config.toml
intermediate_size = 1792
init_std_down = 0.01
lr_mult_down = 2.0
train_tokens = 325500000
MLP neurons of a small language model. Each row is named by its layer, matrix (up: input weights) and neuron, and shows model dimensions 32-127. Each number is 500 + 40 x the weight over its row's rms, rounded and kept within 0 to 999. Numbers have three digits each.
After each neuron's rows, "fires on" lists the tokens most often at its 100 highest values on Wikipedia text that the model never trained on.

L3.up153:531497540447469457475477525506584504516415405419528581495491525537503432514464491422432538508411476468505505480555488495494517522485439542592593513514546518597557520450559482460441566462515518543579506579530488531524488489464485492494531458497451499529520544485542484540463454500505466453
fires on: "ated", "ing", "ed", " large", "able", "ature"

L3.up118:483538490584424499531504435513475473500435526527412415508444454553459517544486485480518492475499564525526481471524531489490514510509512492521442532486538516492463482557506498477420477462525503479508508507527496565527506605494514609438495463428524517561527544476513451603503525482467505486
fires on: ",", "ast", "ight", "ch", "ap"

L3.up566:513545522577579518492496497462498493508531489456488431459505457477525513506496529484554509511398491542469448566582525517594521475434449546532426442521489547533527377592533536487460596586520523470521549487468484485479520502517503491478566512506552502576479542532510505449518527496413417444
fires on: "ad", " of", "-", "all", "w"

L6.up1445:455468503462477470505586517451547559518567454526443492500507497472480550430544483468541475503436530465562520524477547538511517495516476539464535551503442478582447500503499473512472552546504576480571478474568550584496507487532540445452514478483574517472518509465476477533517442466430516508
fires on: "ed", "ell", " said"

L6.up1062:531435462551463449481554463498545511527470502544513611488514481520469511473460521522510531488525518516439493507521539514454530584414488569499472517481416465519505459515444556440517518549485463468420458510515517493493509503498480568517472559481546559494589507476564595519503467506446488435
fires on: " and", "ly", "im", " or"

L3.up1785:458475523539582532527452433493462483527537464536544558490504425519473513523515456486534507459529523453467537556553567485473502524522469429455541551662464469528464476489508488511505546522537496467575437508463500525509480523448500466544532451501428603523449524428497444517432503535499549456
fires on: "re", "on", "ar", "ach", "an", " Per"

L4.up1507:508481485523533468447542531475568500534507440510457494562575548495528464458562517470490538454458608450500459448428457493469472558552435475462485521601595583544464548547473510482469570470499463547501439463557532466555494526548428557494523502462462412454468475538546478544474447476481511519
fires on: "als", " |", "al", " life", " le", "le"

L4.up648:502462547515438514500524556503533510511442493513482476541572505497444540460561533483537506515553448491528562567430513492442518488449469608459433505459522533455515519512468486470464569485472522544462531494535569487512472443517487531469536479498474434548498477438488512600502479479508465420
fires on: "b", "ie", "el", "y", " of", "cl"

L4.up398:520524413525444510608545549506527425485467487538598418464477427519454521526526548528501493524533465490588555457499378538509476591457460520458510562460465528441517469500455506502508505547505504516495497475497439525502473492548543559487575404501441518415493534535516534523563506407475511542
fires on: ".\n\n", ".", ").\n\n"

L4.up1345:446479501527564508525526471529552544510544513532445527515503530531478498478466485575577535506507423536595413533478531511563467490461461549492451526489461486470518452526514518486537471544548488573473479541493504406483477522419483489501472491514614485519533489435536546514484420507519473543
fires on: " and", "-", "n", "ar", "ent", " or"

L4.up1612:475523448520473446545586510453415541509504466565452503541565526519407534455536534454479438502482506485499462554538539440509516522432486462477516476517420496507477540574395499437534438459406510442513527491450452467497478554516410459537469476453488522551471537491533431591499467523523520607
fires on: "o", "p", " You", "ver"

L4.up469:508479504526559523467535581477488490479545492503530607510449457490524493507436417491483573497569450594483585496467469521438545504407565429437497558490445529489536489509486455524486488526435451497493507544498534477494480545470439531523473511522586465516446467502556454518514499547472501548
fires on: "ro", ".", "ut", "g", " out", "c"

L6.up786:439493494560583541518471495456482434545495440451518495505551476500453431506463549454497563490501502534514479506491437445542484433529544541527510487520442518531520452484535557546489484502549481453470499462413519535468519503493504476500502415473588494498568532499506502455471472494398530524
fires on: " and", " of", ","

L3.up512:506505566485474515469557529446448453562513490420493507445534537454471508549446485442555484520486513548496538508445494478453455499565561536559515455474493547474514497502485487420522480549479496516441543462589484425451511539578484527439502472468475450491516470520465491488568553494494444519
fires on: "se", "p", "ed", " By", " moved", "way"

L4.up608:449399566467465481526490491472527443522505495476485508496511508505553466542535559505559498521490442484469501499440494481495498484506571552540533526527529543539603434459493469585520552539526479513565469512464505582483493427529555504449535489438476455548475564476539520525546345580494483543
fires on: "l", " At", "at", "f", "pl"

L4.up1517:515472517497486496488536535414495519520486466506547506448499443569556493532462441484490507461430541466508558490540519544472510463571471540465532532550506443520581465518492446455432507452569513496493422523501508478491534494472469486493452539452460485430546525563486493473550433489510457436
fires on: "al", "arn", "il", "n", "als", "ord"

L3.up384:489490522488547513521523447534461507501500472502490471557433555518508486429508506450547508499476464466561486518535437497455466539512467564502444497490534490511487570421499484546451563487506479518528481487567491503504474506453492497495432447541532509454527472507516451503521506459523500537
fires on: "al", "s", "or", " what", "es", "ing"

L4.up737:606566464449521526524538540501548440475440546442498554487402505543500503439527529509475448493545491467507502503486533478507436503463530478547479461514454506524465503519510458474454480500531536554529588559452476446453541507486531511454497479461555455496551591533507521497504521535471482408
fires on: ".", "as", "all", "ic", " of", "ut"

L3.up157:471421519463493453479478523481528454531537511532442546512548483499442497508501550499496474512480504490502500493490460434526494376459532505477506459537539441491494494517515474542521598469455479534483559528478482508456476510469389540500482495555489562573480527528478520476541541440548525470
fires on: "ed", " comp", " was", "ly", "ing", " is"

L6.up1181:460502483552483500488483486488515478478516493491523572494507484517514480484429429574467460517444551526428477565430449403533517500537608557499467516563457489502547467462508473470503487475504489477564547524417432567486402522523551486476509462473548433480581432505479474508496464535415534485
fires on: "'", ",", "w", "el", " |"

L6.up852:461536548511450499488494501442435417534520477466538529487589515496474500425503503481480492527555414528483511452488493495451469507531485506517515492509505491528521568478489432436502533505504513520490529519548473610530559582522477559532537487438544518461614513509461592489485496461536554574
fires on: "un", " un", "o", "ro", " all"

L6.up743:540486485497533463513495473526483484504482500475539472488508522519513615561555493439449570433559526545543482474442469516473516532505527532502455479461486534531531539542508474553555453515570515465460544504560463507476539432474472457536506424491461489506490497451469445487542485454498510555
fires on: "it", "el", "p", " that", "ic"

L6.up136:437461450498491495420413530491532488526537469504523508514540589477542586503533453542556491494509498466535514496441511529458561465458513447444504536501578494532444449537488556472538549539522523464445488437513438490482468468493519525529494472476526503538542520471474523482488524506482506403
fires on: " Man", " that", "ing", " I", " father"

L6.up167:505569471510430571506533509521462524449509467417502485534497530529479530508491461541508519466507550524470495573438586498546424478488554472561509449526492531466568458523559444529476491451458559496425489476505524444506487499486533463489496458479451467498520478523478569491530477512524521541
fires on: " ad", "ad", "old", " par", "an", " Par"

L6.up1214:502576471557483557476535423532510513483522508579417509464523519503450572509581437525530511449519422481448519455535536479480532466397487441411505490487509449484482479505572487508463507493479443604535519488446502520464479536470499483606465496529517488529532517545482430593484487565409514514
fires on: " p", "ch", " |", "v", "ic"

L4.up33:427433506429550445428463473544490500517484488552495525551493497582553514551549539517539448549475464435465511517534474541512554547494526537497565469486582480517539499490446463465544464461502483482481534442503438490516503504479500545497571545510613510569458552484487561508575535394486477536
fires on: "em", "st", "c", ":", "n", "esc"

L3.up428:556499478539527536539500506517493455480508481590468602524551479475497458521426481505534522553518484449507577513517512509490398466517576469573494572562518507528498513463538388466562393557529452438479574439488503560463503514525414465552534523524562503458452544500545467489551605508525542532
fires on: "ant", "eg", "g", "ens", "em", "c"

L6.up1692:540542492485540521506528450454474442610490389520495484490480539584489612633529583500501488474499506518518502557437543479456487496484454420517478487482432535482479434516573502477475489537519464541544519444515526477597517501507505499418472499528498431477520473460436500452528512535482520483
fires on: " Air", " air", "st", "ast", "x", " cap"

L3.up1155:459557455500570526503435489451544559484524562497526503458487593460541495509468455473492558589493496472531482501511483520500499490474494481515514545445535527578559602464490460506490503531486435458480522543488501533448504523468456553543533474480601528474567476539481491494547542447543497507
fires on: "ch", "che", "ing", "ach", " v"

L6.up1302:484555525503482500499466476456518534509570544529457504544542541477395488475478484490545521475525580535471511507494503541506474527539455474519485524490558457553519478457519526517447491463490437473473543531492459583507503558475508611524446500458492469483445495464548484534516518539538478527
fires on: ","

L4.up128:512498407518443516521558528505471488601549473510511494531458466482495510511473557460506479443510535452532546459488528476472475494488460533534501541505521516498481531514506474469455547513503486485525511504507536538533560488521505539506559435558510449524503469516534485577482424486456547513
fires on: "r", "ed", "ave", "ur", "k", "fer"

L6.up1177:444531498492485469494415462543491499521504471418448493479464427509480518505483559490539503474427452548515547519545485494520411449476394472489516508534507467517507475530454525484465489487519480569576485496481472592458487474467439507449527489516512478513523516485511507428518520532470441491
fires on: " N", "th", "ic", "im", " of"

L4.up921:497497496483478516590497482535486411531579499487537589452498593514458503500473492536496511459456543518533489495541470472530493491532544492470450433462543564490510505515545499446517487500473499504528614522448522442482516524500495467475533514579468558506513512563520498521519491404487502481
fires on: " is", "otes", " was", "as", " an", "ood"

L6.up11:505458485577537462493530463497542447499458487538485475458573513512430444478446432453517491539543486493467531496479439487490533570548515474495520508528540496568527522482489467536468509542488473526520514491528492465475397500447491571463499422488457444557548473500515479466508522550543488457
fires on: "en", " ", "ur", "0", "enn", "w"

L6.up15:504501491352471433533498474547505507524526479492488475514528523497507446585438478482447533469519517497469454473469449505456441495409510535509521529526511496456451517440571512472489500520488505507415545486505483563482493548552489477450567565490528476491483444514564503559518529490457524481
fires on: "6", "7", "e", "yl", "a", "m"

L6.up1498:559467567521506472533513470527537485504439503480455495480493478544508452544433561396465487469487550570546520539574447454491547438468563492518504480550491496484509507509511495483515409593501493483468452544561428562448473530527493533432451522486536441498544459539534488480527488478475497478
fires on: "ing", "o", " in", "ed", " from", " on"

L6.up237:472512575501522448556547499485420451542489498432505457497530530457524474543415532459530518495506501519461539519467507475532533466495393452505484499483520491543495400536475509505460545494464480498495469441500481552468494541461454453520436526561518460494517477468530476482486489478458440503
fires on: ",", " of", "im", " add", " ed", " Ed"

L6.up1301:423507522582518396492475498574459532551529510522530432490496500564483550511449507522434483488417529524526547578464514558479442473532537538495471423525525515570513499495453504537462464488545504492487537594437517553468497526455499538495467507524499459442492489473455556498495498585448515477
fires on: ".", ",", ":", "at", "it"

L6.up1779:554530488500524495523554583514503490440472561545505565500499500465500527498455509610509551474491450542534573557492512496477491484464499482547568509504518420543466483518452445571488481444525436519433553516499461456582581487472457470508551516532434471575481473519528481504494461436512545537
fires on: ".", "ut", "mer", " an", "ro"

L3.up610:482494489528474474495473493462473498505431525565500512470514545533504471484465493450462530551520532414454469499525485539488514465535502549518446433545454431544504483520510465517538488534526463500480479512544557444540488487533486410437455515505455408532551440454483461517528541480501481577
fires on: "le", "al", "el", " of"

L6.up1238:513470502510484454480446508543493541552474519507424482525531437571443542447499454517556487481548514550506534542503518526484464546470509430484491473529508440519526487470525580485556497488474452442433542508420458553496500419485594579485492507502448406501492553488484498537529497538580532477
fires on: ",", "3", "9", "6", "7"

L3.up159:544520526522550493531502560491424531465544506472534558493480485403491575435594434516419458511519428522535536496551545482502449497524480534529461500492471482480477569517531477472529440483498472543566519481544522535487467575486447558477480457493535609513490446499452492598515469461553475498
fires on: "s", "all", " years", "ople", "at", "ats"

L4.up1361:479490556475536532494520448522529523486494509486529498530438496481439500557438571492559526534409469532470504526520472483499487508552572466530555537465527521549522502563500487534477486468427410500429473525502528497511501472506496499519494459473531530486470467467555523494500505501519520513
fires on: "x", "en", " of", "V", "S", "un"

L4.up77:499508541517506515542483486478533494530506505487450523488458469465501546538460502497521531530526525483549520511479589505524475488492465535477403581459508547519415451505483502550546491520486459440470501477481465539537426487447500410532520499473495512592543440526500449484519498503457500515
fires on: ",", ")", " of", "er", "one", "}"

L3.up1183:527547566500568493527521510532585469471505483523568434468520511479521511464457476498452634528374477493425509547440469510469455487491519525478517542527520475538453517540480477514458478518456546472525512495502422501471427522548491466530464487500538495511532489410478459447564548514478472522
fires on: "n", "u", " to", "es", " from", "ark"

L3.up1506:502566531509547442507474465485532427506495453555538497513488484458445469479533428480447573510488504534513458529504571525513535589447570461532469473515512540591525425520409449503517463545461481547445523542438430541475491518548542582559522454512459473556497507497458490504546566511470464513
fires on: " of", "j", " from", " to", "$"

L3.up1326:455530481537420465502529625511502545484433532506481559575522478541550503535513561498553454504503515482454436539560467467492541450518484580474455460516500533473503488519508481481513533508544516374505491497472483498406559581452524532563477540478431521483520541441489540503517470536528526456
fires on: "a", "3", "4", "T", " Japan"

L3.up291:478481474439528429503549455436509500448528512430508508574542510398463507473528562430490495498520416513464498511506579518503477534496539548457399521513522457470478532503458467573546579497419579504474505500492477503552572534505530503524458432545532466418515513480516445440468497545550514535
fires on: "ing", "off", "ling", "wn", "ff", "rew"

L3.up61:488515475492428514482520523455494429504556488461512476586497533474478518516493479512525472456464552527520522482568493515490504514532594537525453460539527561418538525513532468536526538496488514489527538489550500509528515577489541481546492530413484530522598469546456535477444559493479506540
fires on: "ent", "otes", "an", "arg", "ity", "ad"

L6.up588:535488428503483534415450505514526509517507541541524529502524404480489531444581535547468526606473491534518501552564571385515511478555512485425437439554423488513536459435529416443525415562501501433497475421520462538555473540519477456498465478486476407555544546578512447570457439496536548511
fires on: " cl", "cl", " Cl", " Tex", "p", "w"

L3.up953:523504576453430466504530495526455475506451452548454479424474450485549504447571519458460533488515455566528442526527455491438458510497518428486432484524519519522510447550541420466483524475510505491500515518507507473511528539499488472452550451496495434440499537483512450475576508492473469554
fires on: "ud", " of", "ine", "ree", "or"

L6.up566:458482444560472532435529522546492554516472440480413532538586523490482517521533497497469414495535456501569480475447537497423490506500465475583489475511466507474483411525575512528447481482505482480446535419442449505452575522458544473457572453484491461554505509520475482444503458452552522458
fires on: "an", "on", "ite", " member", "en"

L6.up825:515459478487529531550502455489565508539486582506516510526526470476451463527553532454526468565419480559539478565407581493504562397537381523504500520442467511528520490488478495514496511561540512511500498503483527544519523496493526493471508475431524520471513494483520433541585519408422474569
fires on: "ed", " |", " in", "ended", " under"

L4.up44:486509450485535509490430527480461458630508532481521451455529428517488487464495482526491439460504519493473543591541510513487550500507532485382481490524499400461569512555547463486552460464465525478528552551511518522540551481444483500500475498571457507499433544482496536462507501441521561477
fires on: "z", "b", "l", "az", "ar", "an"

L4.up228:525462535503539466532496496407580478527588512489421468503525409450547437478459569467521518579375406536517512512511460505499559521483488547424629530497490474476499539511571542500468588494504497515589484413538546531526427500482531408497522541463495447536539467447459582511458405476540416550
fires on: "y", "ed", "ing", "o", "b"

L3.up702:521483493545464451519459501549525479499539451492493456473528481500475566533493490530470519450513512609543579494521486510541519506507501478494460449492449480524525462534503503547509436502511443534557517560498501608481493453488484499489486450471483547470436539495586477482548463459525463514
fires on: ".\n\n", ".", ").\n\n", "\".\n\n"

L3.up1236:530506497449526494499513487533530529478432477512556486537469532509471500539443495517483443526515498498452501502487473521457580504468397434517560504388520435533452569528565521503457502505546480549457509499487520544477522567444466441444531511515500482537605568474589473553525503529456519474
fires on: "st", "r", "6", "ran", "7"

L4.up965:556556579532506555461529539504456493435485483506532487473535517548466508495586439559472518542489503512525434455525570537559530468577565506523468547508454568477434509477555486491529494509508546548485477527419557435491470457475497542516491445435519519502473494434479456467479553501524554467
fires on: "."

L6.up317:487467490474494500456509500480597435515508464474531485539500556544493433516500495442515481507446558553548503502470484482477456460558526521515511586522449480520530633573412502472502467486541515531435479470435493498511489497486510593518523519491489558429459462459496528557511464485473562453
fires on: "le", "h", " |", "l", "he", "ad"

L4.up673:496552555429514544539481467471459515520462473528479455501560465556560499463551504552564513469476480471450556493496500449531535448552448487491498446538481439521457485576418501518503515514520531498505524511510488560499436467542491571575509539472517552453532612494403551500523476538481452470
fires on: "r", "es", " of", "our", "ol", "rough"

L4.up954:544470501474522534462524496531455515519408584535532567475505490513541533456418472413485500488436493538539567503519535535463516486487532560474511513512493514504511458452560473453504499487555460477557432538435456499545516533477493470486485535495461504502528543481468506473572499471544484483
fires on: "le", "l", "il", "all", "ell", "al"

L4.up1315:429591475470512496404445508473606493498520496580553480543543485497479551457519492510500488436464487514507442456435562528428509477483503456450543528544522567492462549469502538539447524508480444519469485450516456531485553555556528488510500435450521562581482524474571481579515515614507517541
fires on: "2", "ing", " that", "ut", "oll", "ok"

L4.up359:439507541532569525435472538542554533537613562501460477495527558487443435452551457490455549452449481460448535504530520571527559509474496473487544485475530578524503529530489508484499474440552525520560564473474496489589507535542534510368407444512522401449504494500513554509508511546528496494
fires on: "in", " K", "ap", " out", "k"

L3.up1530:487477492523409514518487463524499503449501462552510451440484538526548614519554485479419514527483495498429505524427571551494553503471489479446457387491490430521530509533478510494570441505516434517491499536506480490542497464482488514470518477456460477532428511452478466472514455462552475513
fires on: ".\n\n", " |\n\n", ").\n\n", " by"

L4.up744:495500534546503512483507528479458522569563475437509607488499475536546468509496446557495394506556510581491527536467549564529536473462456519430552445542442540526482526495488570440566420460562532482468523523552526490496417466502469432566535504451488569474515560599556494500498525482513455590
fires on: "n", "us", " by", "er", "otes", "ebsite"

L4.up560:568521482486482470480501532427534485470496526533530466475488502549582479550582484539487503507589525513471521496475525473461548521514550518505476528492525467553526411466458523498501457533546539523468495471503532526523504545498498502522400479523473450502516547538471467553482482453514476420
fires on: "/", "is", "ag", "og", "ch", "f"

L3.up206:576469453445498501495536458498443451471506514513466475499549540544468489482496472536543534558513486518510533462488526442498500509511526403517475504476520455468440471438461497487482491482569499460502466445541472517495483416547446546460484484548481446573511501441492505546499498508419453411
fires on: "et", " ft", "our", "h", "u", "ou"

L6.up1048:554530530534447526440497625535510479512488517479532467492573491503473548548495513503461474537509466531483521471555475453502443477492517504504498528481503496494557437484541617559486539533506471561438559455440468546533526430536525472505545414566542498486517467482461452493482486434452464484
fires on: " of", " to", " We", "ility", "o", "ing"

L4.up1700:487475558443544483585531452528487515532492450535489470532449502501618480504530552516454522476463574460565470512499504539484478431519507445561497488516497489535478472487516521428544510521480539460443454481490472548490516460475515480484472451472476434519552581456558499458505474533489488514
fires on: "z", "k", "i", "ch", " of", "ific"

L3.up1128:483501479510488510468463475578576513485458433520492518478495549547518508487452488456427504507480500500525469648522430545441437462526480468469558477561459490498479509427451461484500422510466498532480539515529525485607488566490536491436545441530539419478568429548544510482512500452604514478
fires on: "al", "le", "an", "ive", "00", "am"

L6.up794:555456478470461489519481534472497477493412529497501461485515564534495531493514542544553506599522483487448528469570508575508510521465454454453544528496470410495523488497461526502517504515492523428428522474487503512464455569531504536505529439492502509427457541470564541506500532543502501520
fires on: ".", ")."

L3.up1157:503503504536485468592486557550472484505506479535495548407493511534411507472540491503489519465470455390571466484464455487556572478532521549516461478492497541449564530514464487518487516480456547520423507553532508519551493411435499514470450508555546460495427529479510458527556507495532527482
fires on: "em", "an", "ed", " remain", "ly", " appear"

L6.up1484:522528524553466415479517399519522511547579479550515570543500538434514524481540487507487458573542454557464491492460470548520442414516628606524537530484512526499545427548445466536479513580490458429446483485501517418503471483599524422498472505477567567511499462531491445531473478568579527425
fires on: " M", " J"

L4.up685:508486508528505557546412505532445516542563458471557480562556518512493531384525490525456442498451467515518512494476445505501506509593517444546481455452565503522486480487400439526476487476506529479485463535471510485484438505456498523430553425476524441470487515482495444496471468539522458437
fires on: ".", " |", "it", "ian", "ran"

L3.up227:446464503494494461537498508443490452509439449565479406524497446481521582450521501547515501424479532435500516501447516422461550450509486560546525497498475428535549563512483518475505510459451529425617468529560524554455547477530508592556511492522498520522506504512568525531554452524524598507
fires on: "ish", "oc", "c", "ae", "e", "ire"

L6.up1627:464513543543488508578476504546551472491551528520524559491445492536447555531516446479468504536483499563568522487475495528454507464521587571491508472461543513526561488547425512500516488510512472519464514457513475504455494522544565528524475403449496472483477438486450485485497502464502501467
fires on: ".", "it", "el", "'", " "

L3.up345:439467522532461449497511543504480522470449461449471537557461532543530456469512471457502519485437474544447543476555508425467486429576458475549511495490560489576466473592474537475476466465482472484489507534447484471550500508482490456487552500452519526516531459476514428537528431490489478475
fires on: "an", "ed", "ian", "al", "ated", "ak"

L6.up1051:566488554517456511550492522534531425505530459479467516477445510531495583524497448561541534607486534420509460455554447496504574510524519476479502473493452503446518518548482526536511492464542543466491474419476491467435462510503615561527539513517491520536460439495503447642461486564493527574
fires on: ".", " ", " to", "6", "2"

L4.up52:500444466432518507504525488535507559482563472543508590541517562454534534492551539455533455509496465496538481485513494466447456456514565567468551518486482540563510529505511416510497461461523472555483543500584480490544548505450485507478518508553558452490455467493490447474516495519478543542
fires on: "t", "s", "es", "b", "en", "n"

L4.up724:518441557460469569491502508462569504495568538562485477502394500511480553556501547399547481495488513441447477514451538510543493431465529511508504577487450497507450541518573509437493494491525505527528505508574431472456517461497481456509478489521538470497489464520522478518579457592444499519
fires on: "am", " Tom", " United", " Bay", "ed", " West"

L4.up188:465512495525488498529472494552464482521455561519571562470469514448551520471493446530433490488387516519531495489539565476530425492467483470533505462574573526514519489531507451556510465535481495441503519485469445424499535461470468547489502432529491433526490519520468490490473466518465395434
fires on: "ing", "ad", " same", "er", "mer", " such"

L3.up1421:463494489465536554501451532434500432430588551522506502489503452536534489518469436466476569533449567494438438505496498533569460473480438496513462551458551481462502513457512471507493522584498497553579477506472520486536531413418493510541358533448512434507503461500440503470459576557564453498
fires on: "im", "ary", "p", "ate", "re", "ene"

L6.up14:408553528500484498553493526518401425532489530531492534465487496485509451517494507411515526490435498555521457558408503546512422517489460499574545501515467526513529479490551476577545468478496556505538564505501544418501503437484494551506500486553486504440507463550542545591566515564476479512
fires on: " v", " T", "er"

L6.up1221:515504411477449549512478516521532521517563490523493468552502475484478474399532475467509579545484489471491533493523575504418389423540518545484555438554403498504457479481527483501524504559477465454491514466523540557491468479503494462454447494533415480538499539419524471469432411438477486506
fires on: " more", "le", "cl", " Tex", "ess"

L6.up795:497514485527521501507495518520468519500559366472481482445570479514537467510511451555487428456535485462523492486466460565472500527518512539558516511488485527449535493485523549590520489517541458492527535416515464488521519458507576512442490510450521524520474481454495550418418513539462431492
fires on: " O", " one", "O", "ro", "d", "54"

L4.up1061:539530530430505481481432509484511590476509557538491462480490523497513419528493481557516437447443473507465523448550492525530484527493540533496506473501452535502580506496484505546513479517493541503524516533433443535546495428535482517547525561520466461492509476490549465541586527487527522480
fires on: " m", " in", "m", "st", ":"

L6.up925:517508514507496486506488464440511492559532500529484460535451522547495496568486493552516456494446502503537511561520477459477490476486558475490504559541497566498548478462544491487476511500502533500529487458474524471485525419540475538486562533459485496471549533529423529485458452494496526458
fires on: " |", "|", ";", "ore", " m"

L3.up1769:569512511454505483582474525481491420479487531443487499492541503522443502456534395521510457450503448488497453507529560515503536509521512566500478485466476482550510483474458503466565496519473492487466520545525488504461540565543475495477465558472490469546513482463539498495506527500531518568
fires on: "R", "ail", "L", "E", "eat", "inn"

L3.up1398:484527490432472545527511478596508516486433464622472489542487468614548452513496462519483464556474434495522528557485543447518446537536517510503557531513471501482512469523493505527503534454487480466538534425488540480490497397474457620468454452515540472549487467452477441486503490499484424485
fires on: "ou", "y", "und", "h", "E", "are"

L4.up1610:545517462523567507490518509460537508496519414553440474544584529463486444480549577518526488591447474508535480497522484496427497549497548498518498464446479511559475484533576470486558454468463539513522483495604473524507556561538492559439485461510463490473437484538479494515527486501543436479
fires on: "ug", "s", "als", "oth", " being", " be"

L4.up192:486471544491485487530434482509542402568501492501483520456529507489458514526483539596476452585466475550483555542389514521497464431495532501487526543521516516390494513538535478496505520469524469503464495534468521468516479522540576517543469422470526454531483505445388449473478420490552531459
fires on: " G", " B", " Al", "al", " Le", " M"

L6.up1318:468564547502532558505549500486468456486548462515513505529463523495461533462498468471510482538574448493468501489478538537472500535496456482496507471492513509570483490409513559440579470457485534541489428460479473522499523418488460561462474411479551501478494522499483429478525528462544499480
fires on: ".", "ie", "is", " de", "l"

L3.up802:502478525443474471483461401575525569518503560493440565509463514552529540541433493459548460525487462545554518445544517482447486484465595483598565493462428512464446386454520501495549479510570534488548484487409492455504562491496505496474428519487475459520555616517577490538542493561498501446
fires on: "k", "er", "um", "ium", "ic", "i"

L4.up1710:471443581431530476480506470520513525461472478477465443478464447437438462523462493499504503521519532533493531524501468501481477422462560489497500491460534462458543460466540488540512530575442417457452520515495480557420590550508504465523480500474480446514547546515549465537495498438567522488
fires on: " and", "ed", "ar", "ag", "el", "ay"

L3.up1777:501539602495543509478539541523512487504534455529496456518455511483521474418559495484516475469542483529546430498502572467483494473493602578459466531465482477550526509495518501487536480479495417425634426487513464507515524570463553510496465465453460425508519437536455453498503480487619481530
fires on: " one", "s", "all", "ine", "art", "ug"

L3.up1087:453499552568525445555451498503549539517497468459542530589521522500414496553443497428463471487434467503529504554457521540527504504527516466453478539491501547610487560471469439526574544440499449431522566508504482498456500485455486513514553457568522460473534499499522521474527530500494529482
fires on: "el", "en", "x", "est", "ed", "wn"

L6.up1744:472503496450537584492531437488422472433529472520528452533529454548468479519565556479476458498433481561455524480490492532492506559470517468493473477490514556499562534495477513365511557476565496504513503507545455457535544456528567466588499443473496487447490545477557551469503524515507581571
fires on: " second", "r", "ir", "th", "ond"